Weights of a small transformer language model: 12 heads of 64, no biases in attention or MLP.
MLP neurons of a small language model. Each row is named by its layer, matrix (gate and up: input weights) and neuron, and shows model dimensions 512-639. Each number is 128 + 32 x the weight over its row's rms, rounded and kept within 0 to 255. Numbers have three digits each. A neuron's up and down rows have the sign that makes its largest values positive.
A block is one neuron, or neurons of one layer that tend to fire together. After each block is what it responds to, as a language model described it from the Wikipedia text at the highest values.

L2.gate476:140182106183149138168140096137200122106196125144161157116081122088210088132077102158089113119120107144141085147138081138107116109149111133085138103082174126078082161134136133108132139084154152148093155119155128118116038108162141211151173103111105119107075176111172103144074115122100141136100092095144190128157183068168156189142131079095123106112160156095127160122112154109135073146178
L2.up476:100153108088116119123150169139116120133166121136144125165124149121097147137139124171121075148154129156166159153140115128159165078154162128132104159183095094118151158183127156117147128091111066175101093114142178154184142129068099126164166138088185141111134132154119163156144143127088103121086129170092154170164095087155130098147157085118104121113173147086191100098139098172181120110135
L2.gate2233:135157126118159095115147129085182121163165147156178148128132107103100086126088115129118123134116138159156068165112148149135069070147095144098144128153144153028111149141150193171198118115136106140114106094108119152095144090118171208134178076117080139093035164184131109098095156145104094122137117092066158136203112028125138124129137091124075167110078155100138109098140132121132091147102
L2.up2233:115093060125163155150123127175157133136173111189168151093110140090084137109147132118129050129106129088157124150122149158149153170145146110079137146187106114138097124151100107069143159080113151137111172109162124147157068117125067149163139144076165111143157216129095126135130071100094062101129125168033163088166096083140179090121139152168141067124152114101144122146087089115176070092112
L2.gate2365:123175130117198174190154164137103128075118168190184101137118093120128060167152127094133185118142111103175144136138155184169075116144140159124131145142177154161103153139100170134126139033150082146087061193121085116131106162099135168157094111152099146098127110116080129125088108085108117104105135113118144096136214064062117085125139111124094124129086139113140037153097130124154106155162
L2.up2365:103158153137207130153106123126148161103134138104111114064085109143114063123113161151139168093165186125178122135127163157182086121095137117132142115162155148131095158196136179172157160103164128114083099136124120152131132081142164115158134078117067231130133166151124148113108106190119092067175117093158113137120151135111152133102132157102117071130118160056158142189146134075124121123149
L2.gate2649:117105150098214121153131115125154135195079080133130132105149110093130099164077108140123133201120054196095118131130147149158102085157147109122083104071099160088185162187121161027142190082099060164095099152172116139085131084121144172102220100124130217112057120151109121157104124169142125153153132103151138095110168130117112130138132126133090121122089165098109103108166159102125119159108
L2.up2649:157116123163110105132136112170148146127125048181204108205156074112145122136147098094082132127123192152072126169097178109097130131174096164109124126132128220098167135079157154104154123134124067112094109140150061116136043161119133147141134099106139105107134142125107137161157135067138098145108174087101105099141140135086146093124145110150125123115131118101125189151142129108153143098128
Short function words and word pieces inside non-English titles and names, such as der, no, de, des, z(ur), y, in cited works.

L3.gate1135:092137091147136156047185139170151199143085145123110165140098124123131152199118132147121111161157130122080132103183092104171121061167101131102099051098168098114123110126128149188129146138131129187084054140128135108133113165154167138193152157130085141104111148184128159141045116170083098185139123112170152089157076146173150127097137107097083147154122142090186150179154105126133080180183
L3.up1135:170117106129101081144117120150147119102048147112040147119077132066156120161102191149138098165057082117111098115174147138099100136106096130101111115112091106180146115101118093118149128138147163086083105131118155172140139141141054104134123120119092188161157147176172076137095131103076163193141100147097117115114116176128092145210096102202136098112123153101119130203127134177136088132116
L3.gate2237:143075150116140184169154141142151156129144116148184076085138140095137117166118168196150106087135081107098053089147105134141222092107149058171063101140143127114188128122084092086118131088161130179106105150144152124055129098108144115125104103098124171166111162086100113128131124102078109159116126134151173068170172128105071115150147075090148125179111126117110194093168127200144036063115
L3.up2237:126134160183178148149145118140164083078098156083126109142140075127136160115192113100145144195151135157161106105155193058165095105142121125159118138129145197131105061104109144156157063090145098135080100116136114161120167141171153145098066056125145187168072176123123093150157123135087117140179143026137146109133127163163157192180130107167151127159082105149158183144106079108134108137149
Fires on de, di, du meaning "of" inside French, Italian or Spanish names and titles (Opéra de Montréal, Arena di Verona); weaker on scattered word fragments and table separators.

L2.gate249:075114126122137132164125111183152110157189115170139141095119099085131076072161124125148055214147135153123142131088083136076132045160167151192112127112080135110066099133066164187116108115122114112082149150153145052156197111098149093133076120103118094088135095110122110118133183127036138161160162122144229104120137120117183160154117099097115147130098149085165139180112149106155153075090
L2.up249:135090123103164170161047107102094121183130129135120115076142100118105138110199097142154077134103110092153158142152119155154138118171153166085059163125081149183111071154146164172166067162144127136117122138082079103154121155078115107122113140097154094109107111064145077067130128101150131170116143169122152115135136173167116084143101093133107143145157164133142086142147158060139131052088
L2.gate835:147180103093116102095126190102122140143102132175135101129146175164117131173124161139119136110178110163143131145189140130184156141121185142148149110171093133131138107113121132120095131105152131114136154064196155106166147077128156154085127145085103127121082143174106172129194142104172111158146090130132155103129117110076146123121102134136121121117135136139153124133147117126135140105118
L2.up835:111069197120119129120157113165132151179132089112147126190188097135081124083154118069129130147146154079132097149153106112110127099135199116144152124153147111108127160164146136168108126165136125117110097182144078155181130166116174115125148129155117159133172139090132156089100160082154092100100196124148170105085125173153167169119157162119204131103120138113126139138179191062097146031087
L2.gate1061:077123135168177108109157065138094165095092107163098108151138111132096131090167140126021094128124140206134110138131122125050093145101107172113121135131078105099092161087105097103081155134166095080097142112136111091091119156118163100118157093079142098148123130141156109129141127092154110083130081156162103107138158118137137144080115045101054144174174159091143103128130126151184121182128
L2.up1061:081151143104084088135071103095119087113056116157115142140138105122144136170112108117100119183148100159080116198094189153124170184184146132109134153111096125114163128144070132123150200125145162126128143123136142117135084152096118125090130144149094162130166175169216175164112119070095092131116117104154138073172124104152139112176157129082060125107122158209192162167116118104105121134103
L2.gate1275:119164121108132185133164142120121138126090146144146120203104141138086128113160122124155079163127132125150144147125144104109160167092173097138145115130084175125112102150086091071078164090080134121103125116165165057128118118125133131068132101128100127114142170174146130155171139123122080094094148138108142112117080130050122120151178125103162107197087167194143162143134158164146090095095
L2.up1275:130125072139195150098137159131160169091120113167137082152143103130153179150133168119102079139110100097066165110141110146097155212103159165145086152112103121106130101098128153120117117124174113063145071141134120157145081187140175166144148124125148138172119186136161084069112163079086109126138131138065159107125126127137100034135112134167140143137100144125172141176125200124209145116047
Generic nouns after "the" that refer back to the article's own subject, e.g. the film, the album, the company, the team.

L5.gate498:156094133121093117117137110089131165154107105145113213157089109069209100136148126096098138175164086121168090119116157102128099138114128112067129160144102109120147131135088127128141144141148115155069057108154156123228149122157149125108131093136119120125098127112115179125091147121081103120124130167163163164168078112143138123128159120185111106119136074138195119157048111159159055143150
L5.up498:141135076144118125168137104183132192141134109142165120181146153108112102129109115105137086199157105124210140131093120061099128060134101128105125153127128142151119123097084112112164173127072063108159089137147128110123125160161125092057128079138151160090107169098102097091165105120106168145179187144140144155135091155086111021154156150108173107129118120106104189094136146113051135083181
L5.gate507:103172110146132149093132092130212159119175122165146190097103074101163099106141131126086108151159100162148037146151124206101110110166137124088131160079107151135181158143129157103165111102103127133101187074128092175195112098102126183122104115065111170181117149059129103113084159165115086110100144073171135110143104142100148155088166032115129080133108107146132172125113126094174133077105
L5.up507:106170097125130111062183094130125138047126147132132150102108157146172098093105140108136147087120164148175086131131114126077101117143152134091071160095145097150130126077122178168160209115118116104116190132150138144183143143158102123146102145099131161162146117167116109125126180144091137159057134185095161060124115144037181062158087098121120087100116128117152140145120147165152111162185
L5.gate654:155091179112165096120146085172142173128115079098137178138145113151173199208103113103150153139192147102057128151153080112180173119167130130127129118104161105130189109186119193103103137089073122102177157121106166172148113140169144055099125104097135168154112114124174154097137128129103094156114140161129179151159106164162137163115101087154127110094088152132125155106171155176127099145140
L5.up654:150131152130133114097165104174185107156136149072136158105114104129182176183198174087117157146120117151089099163136142085121217122214162150116110112131077152136210122171083114155114135126136133156120169101166219148138133142162107160105116189114175119137118170154104153152119095134129112150122116165094168131137128104173110140184166156070137081125115113129157114126129177105130080159164
L5.gate735:117206111147132086084125072172171189120167119127130090075104102135161123172155166104075180156107147110149101172206146198112132108126140080097105141130079144090184093125050140137132120155093106125110137076146152143096157107135082201133167080173135129110105153089120174115073156194174162181121078087170127117142121140135165119181145151125098102134083079149142145113118110130089123134118
L5.up735:146092091113183163129076098152093128145134086154177123154159108049132127150092095115097071143142111085187090107128098160109105135112120177124147112138124102089142127091133107152141088140130154173122143131130119131111123160132103151117125116092048148109152127123120130140123085141177136160139133113119130113147105148106179092231153105119102173118187130097153127096170142149137070178188
L5.gate1179:138125193130108155138172152158193157093129112136099153176119148130193134112188147135102164230122113160141125142081095114146109129143136090090149085067108151137193130132196172112091188125128096141118156080161196139127128165193124165023113135129129160119090191128171107142145103090087162179123100086136229133123110101153177143102139139066098153172129215128139160137129110090117129097097
L5.up1179:079200108147194131170104140103144158108161170121098143113103151139144136183188151143113121160167135112108110090093040106141067145101141125080142162167179156141121114103207159137128140159110100115126096141082139111097156144121086089135110127095087081141055145151138090108139120174171118092089086118149187116115138161129104106125103132121105171134147197138104119140106105099171152116160
L5.gate1303:093063105070083100148114092170132184103114127172122166165120174039193122125114123120137181138140126075157059182158100210125088143145143121102121122121115128090126093102159068066132090147097119150081114099169169148158124143158097187129146054081103151125173166101140189142054099091157143153166090103108149145156106142105098126135095101152117096131140128132171114143113104149112111154127
L5.up1303:138109155116122114143098074148129174093108149183069166127096114097141068147148141120170104118094088137141075200134147149127064125108148138128152114131120120097124110107119032095094139141104075112108141144147114144178151135156100151142140057097144110106190167100147199140113066078134116110149102163116134127154112129159101108133129153180107100177138115076099108134107166179130137118142
L5.gate2004:116143122126111102108144127124136114111130153144129140135167096128132084079103142180102103175094134138182132117105145105070051123134169118115133118160108162113183116149110148114163115149127119099129148090144128124125173136159136141110123078095133170064119255084104130104098125077097070130140137148102171132119164121092144116166141109140106075103126124084175152103136119120115147148133
L5.up2004:123127140187134115130129130104160084107142118099168140103115155147128134145194128093113079099141090197143096123124147154120106133124150149104125124130128131121164195164142120165150170109109160132132162091140188174086041158124127109049141089176099130142115123106165105081079133114090133151107165111130109155129127122186098128124129084089167126119079144107099114169083152116096127118112
L5.gate2722:073115057165142105113173123117104121097163123093187171127123092118091110114091198120085122193127079132130108211121160136093121115157108071114131115082124200077150183147172153144159101109158155146074061080194178198119088066150139122171130120148160069164116116125160073134133145124141198116100133080133129141105121171138138154104171108128130111104125139128140101125074136148148100122115
L5.up2722:109171061081124093151197105170142114140147146110099115166185131083160124119070195149100152141124092173133129103183115093126089139187146124134076115122121173097151150070121156085170173108112104108095116112097162162137149139127153120168098141147110127151169141144069151128090201092116158182126123144060104152166174146057133135172131188137121158135131150110162209132116151154178146184222
Final word pieces and articles inside French, Italian, Spanish or German names and titles in English text, e.g. Compè-res, Académ-ie, Bibliothè-que, d', du.

L5.gate78:166159149105067129135091135116093164089191183130157176130158086075133137122077109135135147147121154152144181127162112127118111124096122168128091069138199168085145157130093139111143140141099123108133114109147086143120199113110147159159102147187113139101098139160130161104077113105111106115099100161086181121064096083142132130117064172144146135148132084089101124079159120137130126152085
L5.up78:120089072142127179162103104111129104051145097163121134146158187127148136104142147180177061148100195159174135147148101113102120145154118145130080118162158135112150130159138171133163145173128143078162118073125051114123108152161139132130147121138070125060074152129118143212067164109150161165064116117131130103135096117089134086089083164167160128128106106122149096134162129096119097166099
L5.gate267:136105094095207141146172122133153124137128112187129138126162087141115127181141143116147139102112133171130156120110188163154108122137117146165124112124081123134185157164125104133128139058132058141142152096134185079189124143119142156129095103129146143166111160131170079105103141170192092075106068151158099091113189083123216105169131109140077155111151212125136123135121153151188106133103
L5.up267:142152118138168153149185129107105082142072114127176104103139116126105118118113172132144134123144101182129133082126130154099142173183146176186090115125125129119108155140144132108175105138140095097191087108156179033156131103112129132100150154125142121128084154181181157142090118151136117136115102126117115126098131138122153094149081114104141140105116175165178154123146119119151151142118
L5.gate999:084141144114161141136093128084135155168149146166188135138131111143154124107123151109081144150163094088091073092120103138127084086155125127124141123108133189099108120130096134146166175120104157117154147111162127129129182130104166161125126110129123178146111121121153116115164131138165021118138127070117116105149147107060131099136142144163085134190076212114143120116159168102191130102123
L5.up999:141093187054138138098138130155123082070113093157163094067147128153129131159145156102109168078104135158119091131128139113154145152086103117116110134078094129144151119099124136119139169079160072088144172091149106176138155121116129070077155106170070075110146105166125169119152081114159184183116101095122103159118109124117206091123161147145129104038171132120148110149107151106181117099084
L5.gate1618:144170176101111106143114126098108157144137184149084110141133154108075113204135125123177062151119119112128125114138156141075113118139177130166135069107085100117131100169095119102142149141166134093168137170062147131130143120114151097082080130088155087094157130123097090089112167099157123145085144198175174108155135178113128130147118131111099194127148150125108115113120136080125118191100
L5.up1618:154129135129098119131118103115172121134152151140091134143133106074118107115112209200135156151125088155180062134156098161143068049159146146144082141195123220141172095145113162088142131110172176129143108091135168144110125174110080180093079162148150154075073153111150082143170119127092143110090149102150143083141132124153110125155132149140130159123112170114130165136125165123148124140143
L5.gate1673:137145118079105118130111134126106153139051125144141121174098133179086121155120173112132123169177078162146137108128114096148185167111148093111095058094166167111082086107070069096141115109077137062139042124137095063151186150087127171077145102074108096117061148150139147148184170084058096175113106127115171151109086169137148135160124063126136131179143171168162135059217167085160120136135
L5.up1673:121182143134117101118095139109108141155106102067166119135139155161120140162107153135094088103149075165114161139179164044080077151114108156121106133182106119121170108107069097163177120138126092098119114153168116090178137105106130144134174117065158208153114160141109191117170157105154125153075097131095172147124074098103095106095094131155118176139138108133108154094102140121113134080068
L5.gate1751:123122138048155142192105106099106115098100120177125126136147153188149100101177129151152125103147118169126105127161132086132093102067158191103095146058225103120107163114114129142113143112121133112088113148161121116159189111119134117168064089149136143160093146137148073109099120120113106105129178112104136070203141089086139127133103126147058136134140085103163112136155088205136129150161
L5.up1751:109169115082168133120108114133045114129165144169153096152091077137127102114103121143077126169118118140125125140127115103148107135148142074119113129110117092135111136072066156119120156104135140141126148141163073068187183133129168140211119130146127115116092129112149158127165098131194111165111122084087144140105142113077124053128140117109182130117078193105101101131138151080113066095100
L5.gate2120:148137137155156148127101116082148142138157130154142149158198155105096104160104122157131097137206111121198130159115108095175097130109212150120110145091120146055123155114109062097096166174111122117107134121126193139193131121206138106118094128100118202108090107077103128148166115129163091123117149122157106116119055155100149126172136136140110137112111162117174121116153126121111102151054
L5.up2120:185141106116124150118134114180098132093128150146138225170127095121160162055119139126103084135121139210095101128180127134169074146097154140161178139137150091092165146117110146104167090106146126085113124046087099112167119112075176163157146158132132082116119173127160064132156066094164125177162096066102120095102140149068131170112109173135140125106116108117132136141128155153126091159127
L5.gate2997:134104109145169079086174106103114148135053080135119179140090140187167134147162107096126125163145059115122126151123115155114108097124166124116114084155161077083173161171150132097068151081112104124124096126149115063146068116144114161141082111172084139139132168089148086137117161153138117125149131128139097139108149136148102125200100122096116121110095174123126103052088095076166101090117
L5.up2997:146168102147142183147117147092082164126174167141156201149154121167151063083148151105148078053118159156186087150148130178130150117165096102074090061124135084103119177131113177176175139118111103102158134169151163088127145165096126157166119087117135156118104141092072091127144177118077105138077141170087167112159066137092136048087121143127151104144084126127129118166106066156187125138081
Final head noun or last word-piece of a topic's name, mostly buildings and places (House, Temple, ranch, Cemetery), often before was or is.

L5.gate84:163127080118169171168143150141161128090084149110114180080125088135185115135118146136138089171085171123135121127127166109191132143056134133152197197127103120131077066119077122123161141118060072084107107118105174148121159112138089116081115175102122136173144153118005121099147140145130136154134155162130129121178186162116133152148111143115067145143160116216123107138142086086141144128167
L5.up84:111159128114160123169126115150138116155143127074130086162152217121164146126100136141104171148102152143146185112122177162137110143112134110170094085088127146092116083089148075105126109118121118153075114162104164111125152123071155130082110160146068170131057147135223117106109138139092151107120127136111150135116101085131113163189135105130138098221093131114162106163098157150125115186108
L5.gate473:147134167158152153160134136113090058109075068112151160137108117091145167136160111103083094131129124180123186180070157090130128068102139133151147158038123147093060148119154142118084143143105102152123129102095177142153129093143112107140086098129074092121127155066047129126109113154110108105115034102182085141156110183129102118162177105055093167174153178121123148126213043163170108117150
L5.up473:108145130076134144152094125083159147133136192103167135144105115145119128173137154122195143157194107126121164150172103152115119071115091149152146136163089134107114128123097124095157136110082155148097187138134120065177112113139158118091155202124117107139120130150194146065137090157150128183145126123150213135162156084175117171116109150125086158108088138097167099156135128156108064152163
L5.gate2027:150096104075163184093142138106175140168124151172140140083137137148115135130150145084084177164119116171173142137147136189172116065094153173114098153068113166131111132148085062144101178117098122141142092102196176129078165161061170094097157095124156083174107138150127110108113155186125114114118100106119126100214116092128129130175103081087133136146144160125163126097132196107138147115139
L5.up2027:086152170136121138144145023084079116151129157024139060082126075154146076145138115190102138099166066124079119100086141195173187160092138087168104134216174097119165109126138082126084124114154141086107195143154109146162144124065105111111122112099111143097145158135203126121135066116143073122098133153105159143093065120085140112096154073034154137096096185124126066105170120118126145214114
L5.gate2052:149130096113103061169127157134195168094140128145137084105117134145107108196115145108194075103134154141101138166129153103160172088094116127158121192153081140102110160124138090196106164135129127167114155137105116096206100114120139079115209137059153105111127163114139111114188078147109149103104140134175144114153124143130171146138077113096197130093160160090160089124170143153142163101130
L5.up2052:142092148153112229098160218114177143107098148121133158159138136139113163175133088163115109168146143162167130141158149100090126156121079116105091078101137096107138136127151135171125233076143120173153182108117144130154096150154101115180122181096160069107144124092127136075130087112177128118151128135103165114112078106183119127094063106125136143172107139129117120102194156057120145107157
L5.gate2197:090113133106180138122137064136156105169107098105141088117111121129159122116148079087172081076136135148121071160080103126124104182172069161179143150160112171108107196081146085135086149179128073068159136099156115123142097122121178119128130129154184074099144174080149191134134130136064071126146179110153139133160097140216102108162184117156114088188162090138146172127161137138114126118138
L5.up2197:085075168113144152159052118141101081134087149111131095124109112128129146143148119170121102087132033119088115120132144118144109108172076176137177153050146178178068120116140094166142176153131064124135120103172098108131100160116163084100152122109104149166155130106131134114111127121130162160104131114138103062117165091166139156168075118086118163130178108199168186109136118053151151147167
L5.gate2367:100078175162157141143095173134097163095117104166102134104074186177133142113109146073161139169141176169085109153060181103135120123141078140088138119105081097085107163090101129140135116154064089155133129139158188150152158128132118072122168112129177112115170221130177164158114109134109178124144156156136216130164104122132188144127156117104131133135120118148106125105130119134140149081118
L5.up2367:130109080102131111086094134169112083123143168069127148161151134135133106131081183121167119135187126110137082116152099075069073140133085169136167115148139150085049160132104195114087148122123085082085158160144133143127194091129109153086166138156128094139133103164128133144119120116101138135094142109122150070136105130176161085041086143130121134099096119081120137181105165189111110119112
L5.gate2895:137144127133131091120167149081168098069185161172105143173100068145186175130145125097107120150125061144133151125170163115184136122100147177139150171118116158112069108089084108134131165069128110144126166141084137081130116168135108138087147140135158060079137121108107124143121133167080147135142182103100197127142148192138149122152149143170131149138111090091175160127143144138156071089124
L5.up2895:110170129132143155155183128080154171123149062122073099146153139100194138136073118127130120099131164183132082151105096164143140164112084110125109137102161102103103124098102180155076075128145128080137193100156121117173106150092176081085138154064163135120114108143133116111085107193143138089133156132090142103145190180118149117151143098145159111150156159177156188154154131113154124103161
L5.gate3023:160106219113152121147098152121120094146141079095136125144126151111159115163123144118213087070179165206091139157135126135129148152124140151099100134117109164093088143125121145173079142151121156082141127163142118071142176086132065148098159123137207133112102133131119112116116109115080112129186187135133126131156146113072056078125150167116123116177149134161120141160148186136135133133065
L5.up3023:131185123129135146102147151147135119155090155100121134166148064155129176160152089116127156126115097094148147097120112087122165146177158210171094107102128076171130121113136113110159217139123166157067136117155118119126133120146150072119132155073142137190170135135079095144086092160114099184190158085114142096089144110060151165113123101081133199121108109131133133155129164143058110048179
Word pieces ending abstract nouns or adjectives of difficulty or judgment in narrative prose, e.g. problems, doubts, disappointing, hostility, challenges, convenient.

L2.gate632:128091145163139118091122061178097113147121058133181172125121115162114115182137156178101083119113103164141139135128133134170121158114153116137160171135141091152165149111079179135138177129110188180187127146163138100195145161187125117093098190130160108192148114127158100138181124173146172127128207125128121110130144127119087123146091119107119132124060107092090148128125123106140140122158
L2.up632:134058106169054115159094115106156147127134122029115096148155110105186064111174115198150079116133079158137170126035105143097132086113137134170109149084104133082117144101067136138057151120111136099149168163042118115121112137136136135172102150133127153156102133128114158130109158128158131142149112097094093130156138135095203181162081127158084149143085115106164168126130168104066166117129
L2.gate2511:123103134137127115146121125096116139111165010117125109085163113123191100150142135122137122132135093142118114171124123059101124155075125124145137176107151148081157150065110120152158161112129090107150168153162159079149136171176101144116172115105142122142103153120134181147070167158080128136105152134135197140133133150132129162124126202109164161138104114145150201133117159131108123132106
L2.up2511:108147173098122093123117129121162112100121136148157101165106100128116152094175150181077096172128145135148178139094226146138165155061136074150169162139134134104124059147068086155069167105131144105129164156179103127120052139144080140151104127129068147146143104143116135140119158091171085076140121155112138117080137153142152166127226133079184115108092159149128161138123058097130134168105
L2.gate2696:118122162066105115129096153098122103164180114128116148118105089199122145128145180131113076107105066122181117146091092125095147169073131130164139143134153083116097135148119110121178074113115182127185131146116161126097136146129120151112141127173113108117088144171155170091107128194110133109184137106154141112090089091124146133176175159109139123132119134146074133091132154147184119120096
L2.up2696:135172095118143071148146135083153152182190131089143099145145124098131136105121093126137072136139173120113099120136116137094079123085105173099131189093198121093150163166165152090118077203092116122179149175101147144137210174154143137179138147131143080070104106107167177087079117151110161180116133141156177126148124131137127113126105190123173163125125126141145125127117194209196063112117
L2.gate2935:113135126112167141145161138103181152159119102107120171111092117164150131160057136148166122075187106140142134193126174137118180157112106160130159132153109170120127069104151130134123096175144147104122151110191197142158157122168143128149186117114123128130139124106140187138086147148100129149082144100159173182158111175216116082131092120072100143127152148164058091126129083149091116119111
L2.up2935:096112175154152169143133146166159154112153101143159141165122093221149147135092099172121109150121175149116090148174136103132114126149165145105126074057206174107129112123102072101154122156159118104113166135137152123151136174145100109160104147138100075125153095138137178108095100077081138137073211140134140126138109135121150137124158129102171129125155119129124159114154129153083090068110
Adjectives, often their final word piece, right after is/was or It is, such as possible, benef-icial, fear-ful, skept-ical; sometimes other mid-word fragments.

L3.gate396:153109125110140154195190132132129116115176057163101143118155129174130088146104099066187067096112137128106132157177161099103128168151119127144034151146106169114152127054104101169116165164097179128150172172162169148125153094150132101074105117115141066135141121177187137183143147147094142136139131124120123128111131196202128135179190151131111123105114147158135076142153105116135112171091
L3.up396:118133073098183134149096173106154187065178089152085123106094145152139122095136143132106102120132103140174100095167173082142088158186162129125136136170217102056138120207172148081100143119123118142159155132191121158168149157097111134128178120145095154110139109081122155113083141155145163134129113112137114092154077122117119155110172150126103104151133120139174128141121130154111146119028
L3.gate2083:127159057115153150130128113007163092111213145101118128100178193212074086180169169109143140116179129203123112211170179146140154144111115115091156166067067158093161147126082148119100155149104183187171127143088173105163105161112097065066107114124147102098175212090179128135136114122138129120137104146086149101107087136154137094095176117114115100113117188153155161128124101119146135086155
L3.up2083:071154121138128160191180121085128120131207106073112177121126142094131130139136151125112175108104146128131058105159126117112119119154128112089111141139191190111142028106108132093129146079058125125128162164210132129128147121090122173106081154137138127084128097136123137175192107143135128091181068150097143112212120131133087173116147071143172135147086120141103176084145081171082105079143
Evaluative or quality adjectives, often comparative or superlative, such as better, best, good, hard, different, and word-final pieces like "ough" and "atory".

L3.gate781:125183139094161190135090129123113174128160077117084108164180131164105098118146150121105062152088106101163080135099170120139104085189166182185124109143142129135140121135068100212112139132121123090152135130147117160099113144129225095107070079091055138117145141062116150103080127152125115113134162093163185106148116090127101167123130126080145175152105139124202186129158143110170134095117
L3.up781:131104074076131130062126109107150137110148108177057151127188091148144170090129140054215093124160159139097092095145099080094122218142153144099115127130109095134123125111129171100152104064103127069127096096132109169179161136135123157147156125116141141127107126090195107124122128104095161065186092120114129111120106168114083139184200135134095143137125106112144101177185126143134143113155
L3.gate1704:144200090100126143118105167154174157113090201169138092164136123151099142110100196099145097131147087110128111125165138103111114152122190074144126130120080133107057158082091138113118140119086127092067103140163078135122128155131161121093126064120118189116074189110108116160152151097107136111129075179095154101116085118085128155181131061131130134125123124170140143111140158102162164051131
L3.up1704:139153126112108113090072122109136148104107118161146160112127137136115121154163141129140120171135092133100143136157107115106136179086121146098127132118071100110145095028133129152119135118174113100160087146170126129169068162123125138149195131110140162178140151125159165084158129097140157075103108109108155122093089099131160111111105155135116115163107080161159105130126145137161128112104
Generic nouns after "the" that refer back to an article's subject, mostly music (album, band, group), also film, project, event, station.